Part of a small language model's weights: RMSNorm after each block.
MLP neurons of a small language model. Each row is named by its layer, matrix (gate and up: input weights; down: output weights) and neuron, and shows model dimensions 80-175. Each number is 128 + 32 x the weight over its row's rms, rounded and kept within 0 to 255. Numbers have three digits each. A neuron's up and down rows have the sign that makes its largest values positive.
After each neuron's rows, "raises" lists the tokens whose logits its output raises most directly, leaving later layers aside; "fires after" lists the tokens most often just before its 100 highest values on Wikipedia text that the model never trained on.

L3.gate885:125148137096118117132129068114149152119146115092126092114110147091088196145102161092191143146158152119137104102130153153074131114118123109145180183157187084135159106127176126133185149146155065113106101096135139123097101111137125098088181102122134117119089112115131137115113071130103127147
L3.up885:140135104037142136087097135120098120142022141124059115112126114153125135156067140117177102127134161145105140122173124156142085133145130153150145151175102182133145119142091105147125105096165112152149085065129095089101103119112158128144209166108151141110162139128108179132167084107172134076
L3.down885:132128122113124141067091143179149102116109078141111128032183164089103143163104071126189090119130156117053106117171143105146081130115104165120111135154080156116103156117148135157162148140143116148137128200191120156053100161161132122108130145161167129118119084114098170069100067092166114120
raises: "mp", "late", "nce", "ns", "iv"
fires after: " |", " /"

L9.gate687:059172136029100120159142172080139129098143119089125102084065093178100081090121149080083113152130088191091149124123133156110126151119109110191114122105107207109124098101075145170086191190107095096132137181159134119135139159106118095124140073118192149147156179144127150080122114154131111104
L9.up687:092161109046124081162141157101094092131111130130109073140093122156129104127164125145112087153090090173109147096139114103113144165092104133177132114152088166104131093114095173200084231160117104146156136114153108079210132198066088111134159146149197143107142146131143113095133103146180128109
L9.down687:133045122133075041168083069104087108117138118133119134167204158152144107156098167122153100080100128194142153104148115171131141128144091127116079132131065107150110193109110163134157117188142128095166134111116129115150110090142146158165155167189138130134156085196164137108121154080130124138
raises: "|", "|---|---|---|", "ud", "air", "aid"
fires after: " |", "---|---|---|---|"

L9.gate1011:085126102175156150150161135132135119150162091118154173138132155151149094131145158095118102121131161155151154119132100187166118117151140164083157108121087147174148160152142053111106137106176151129104061192104129074122153093093096114145108157134151108073166179105093051145124170156130197090
L9.up1011:141098136149158091165175119183134091134162143146147169109132165139136063101149147113122095152145151102034135114100144200163148131211081141124088123128104155126170126179132149156128092093136154141123115111136115127138148129112113135123132096125138089137173140111113107064107142166172188074
L9.down1011:142152126104176091136168091153058129132143122137138130146193091099148173192144131124081099170113164144117118091149163139125114159133164113138141127103120134147098113121150100139131116103144133154131096176172160106120144075116081114154093119148154141110144167136078109101157134108135173120
raises: ".", ").", ".\"", ".45", "°31′"
fires after: " |", "N", ".", " 3"

L8.gate980:162157130070095118090074105128075086155153106126162103138122146128071148096146141103131176122144130140123141135180144099202110133111106104138117070117110106114170102074106115125105131111124131146178094094129125139116063178163124152100123116085198079119092112125111134135171074111135109109
L8.up980:127117174102162169126172154134137136113184138126145146170068118156168127140142107136155143134141143164091123141101121148096139126119091132155139146128118138151117163105133100153172161168178127089151121109146124143186125146139164109125150179082192139179114080108088136141074108104126129156
L8.down980:153087109093115079133175139190153120124134129123138116144179115189136078132074192183156148154090174129086101122128108146115157126171157184096145124102124084086108162157061113170176137166158147156230155112136156067091139117157092098116121123136184135146190169170104178135172147143146087177
raises: "6", "7", "4", "3", "5"
fires after: " |", ":", " and", " 1"

L9.gate788:159147124184111120153162152148161148120119125095204159110057186130106116128129128130135162166082135193101149081091076172080175211101118141145158113114154115143101021120137163131177123151162123171155120102167123133125162124159127149124155104188144111154114099166056098125121105106096117171
L9.up788:121136143150121154112150132157142127097176085157138193083150140124146147152138170155136104116111160138108161132093128255137129150093095158049124125172103125127077154153122090069124123154138130149175133085091126122101131140111107108122184135151090122094158153129119137143129068081137126162
L9.down788:159144166081094131137120141150141136138128134134119120135127131141115137131092130160087107069154116118157165106115156175129193090098152107117185109070132094127039138092131193033130121168148121148159172115125138110101160137114157134130128134112076162126141078098028056147084116154076177086
raises: ":45", ":35", ":52", ":40", ":"
fires after: " |", " –", ")", ":"

L10.gate339:141100102113139112132136133194158154153171170164105129087143115124152149152112092118131073112139155111124105129121134211206121117119084139143173119103181103138141074191149116131130147122128114126158111173118116127146099125148062135104059117141185174118146148135109090132121104132153125127
L10.up339:107143130114097130133131190163152160198217089173090145132093165160107160069178172135133130152131125109121165099127191156144148096152124096105135098169097126099107146133085111112106157128129154155101135163140083164163150118115067140161134077146123078114135137212111097154115127173124069107
L10.down339:120104115149185110106110129161102080187123205129160131150176105122137112132108138088084132113155178141135078105128150093148147079131157099118131195071173116153088145101191149111113120090135131116121130163117195085104141151117071129097107143168090196123081158098103161131113161134136154154
raises: ".", ".45", ":", ".50", ".\""
fires after: " |", "N", " 3", " –", ".", "P"

L10.gate864:092137152154093103068132113155157121109120118066062161095159126162149103112093163156140105165111135098099191078107148064177106134149075107089116117149152188146144087128114104089102089117119092094112138130193131114127157110116089128088089122077123058084098118136106138124115172144100107105
L10.up864:127161164165111115110106110131186129213120163150110095149103097166182037081150132117177151141178116117159149112170150148103143153068070134133113129157124165127169170153137127133081128136179110203149108155115105177088177087101127133168123125132118089076164092141119126119068126175119153145
L10.down864:158141154171116134120171138133133137157131193099132133122121096142116110123130113133149158112130091117135135137166154120156094144191176134052082166130120145077140118081134155121123130190135100104138151165069156181144128146159116121128142107106151139057184119133106106103202124228128138123
raises: ".6%", ".8%", ".9%", ".1%", ".4%"
fires after: " |", ":", " and", " (", " was"

L8.gate911:137133099114182083116120191098149084125114089107119126120132114083107136080121084151116153106181116120178170116159140051107086121165080142163110084136129122182139098167178111120127163153123080129152125111112136128112110099126122189128132155192105123178165070184121100148137121112127138167
L8.up911:096112101120145118089115177185102141090156129107093140106102100113078107153180097124091085118129157160174060132118155145059109092150104143148124114132111177172102110112180155136130130148141101138126128110116131103192172147137094140121187103124128165138130042103145055142130163172140084116
L8.down911:111116091033134143157149165167104173077183148102132120134096059168075111160131133166162153155130119152144118180109121168178088093121127162113144126138073105072132156103141095157156127106085116146133119113108195153103180168119052157186180128130145096124116141128177143162096169129188117091
raises: " of", "order", " between", " issue", "hr"
fires after: " the", " and"

L10.gate872:129133141132081091160143091097162113150137143159116067127108139142128102113106131107091098092083048170066135068089109097099069093140150074137060078127132107091162121078138115099110149104109148142154113180136152103093083145142110143110166061138130201100062117097146133095140115125152145066
L10.up872:161127104097123062118109080081096085121082115147087125142104186203148121151144064144136111082140067137096156113129107093108128104129134135143116153183136115142097136090141142081136142105146141108138067145100111109113120152146107157082179081103150188122074067109158056113150127117155154129
L10.down872:091124139094097116104027131067105092143095118123136058162174174204102133126150180153159162081120143131120122073125179169144135164105143107125112167141122156134165213097115152154140108136148130102164154120126125136135109107124131133154145174078173148138165121179119173127155120116134117092
raises: "|", "|---|---|---|", "E", "Co", ")\""
fires after: " |", "---|---|---|---|"

L8.gate207:135166135094116114143147104129089098122150096153137118150110105177150130083155144105103116085099104118141113141160133128149107120087087153127114189144159106132164154126124141077076199151176119136085104078159143092147119085146161108101188151114135097099156181168134109173104137088107115067
L8.up207:104105159084132101074208160112179087139095118104127159125123170142151090075141137120107159132136163069122088170140089140102085134120119128147118111093139120135200096126127125109150113131150114079100130111171138115136133118103109097168188095150183089173065140162169094149166055117115183107
L8.down207:143084107113144090110183115127096134080138129140149152130096135110144190145144074140124115098118126129097142130143122139147096139145093119116096181090129197129096154115236190094132158125114120119131097128153096159126119115149113148130137134107156089134107078115125115122144144159122082145
raises: "5", "3", "On", "===", "7"
fires after: "\n", " |"

L10.gate72:097140141134190112116147110141116107107129136141108134111122120125076112150126058153137102121132129142078154152144183132132152109184132160118116152134162167095108152103147114175147093153117096142166115113131142107115107092184112173125106155154159114111115149116124066131150187179085114111
L10.up72:116146153105127115155145129120128082193132101113123149110064135135059129094141073192189088088068157093093183119146135080103159138133116124100096175145115121142109142149137106142120101164146089129103152099140114065126137112146107127180076114113152127133145090152147176185136134168134094150
L10.down72:060128122135131134162132146045131093139077100161087147100129122071138154096090095142135129096158079099137109165146125136152111121166141107151102185111184113098077121123131139161119095118122134062168117104111131142123149108140206148136127146102108172121110163083128129158139038137128071118
raises: " 1", " 2", " 10,", " 16,", " 17,"
fires after: " |", ":", " (", " on", " On", "On"

L9.gate168:119181103132143092198151069077110129173104073081126138106134096073104115143168140116146112141141066087151094102157122155141091107180103106117098090119166188130126093133142131108139080084120156120169131088132134105168169089106093137134116172186128106143137080150133161112120140104077136175
L9.up168:073114139164166128149184124115151158116133130148124123120155143113085155131165050171193101095122126185066208174104111155160125139138161118116111082093082178160133098094163104154148097177156106116129180090106161083148114084066085125129106137169172091105181136115153116157122134110120090163
L9.down168:101100117114096149147104080094109187117122163129125123147077159051103129095123048125140202153106158102144154115102106176104085101127124122080142139081122167119146072153092107101117112088120098120110132079159113157119144085172107145091176161156166118111060082141136126152149157124126081191
raises: " September", " October", " March", " Nov", " November"
fires after: " on", " |", "On", " On", ":"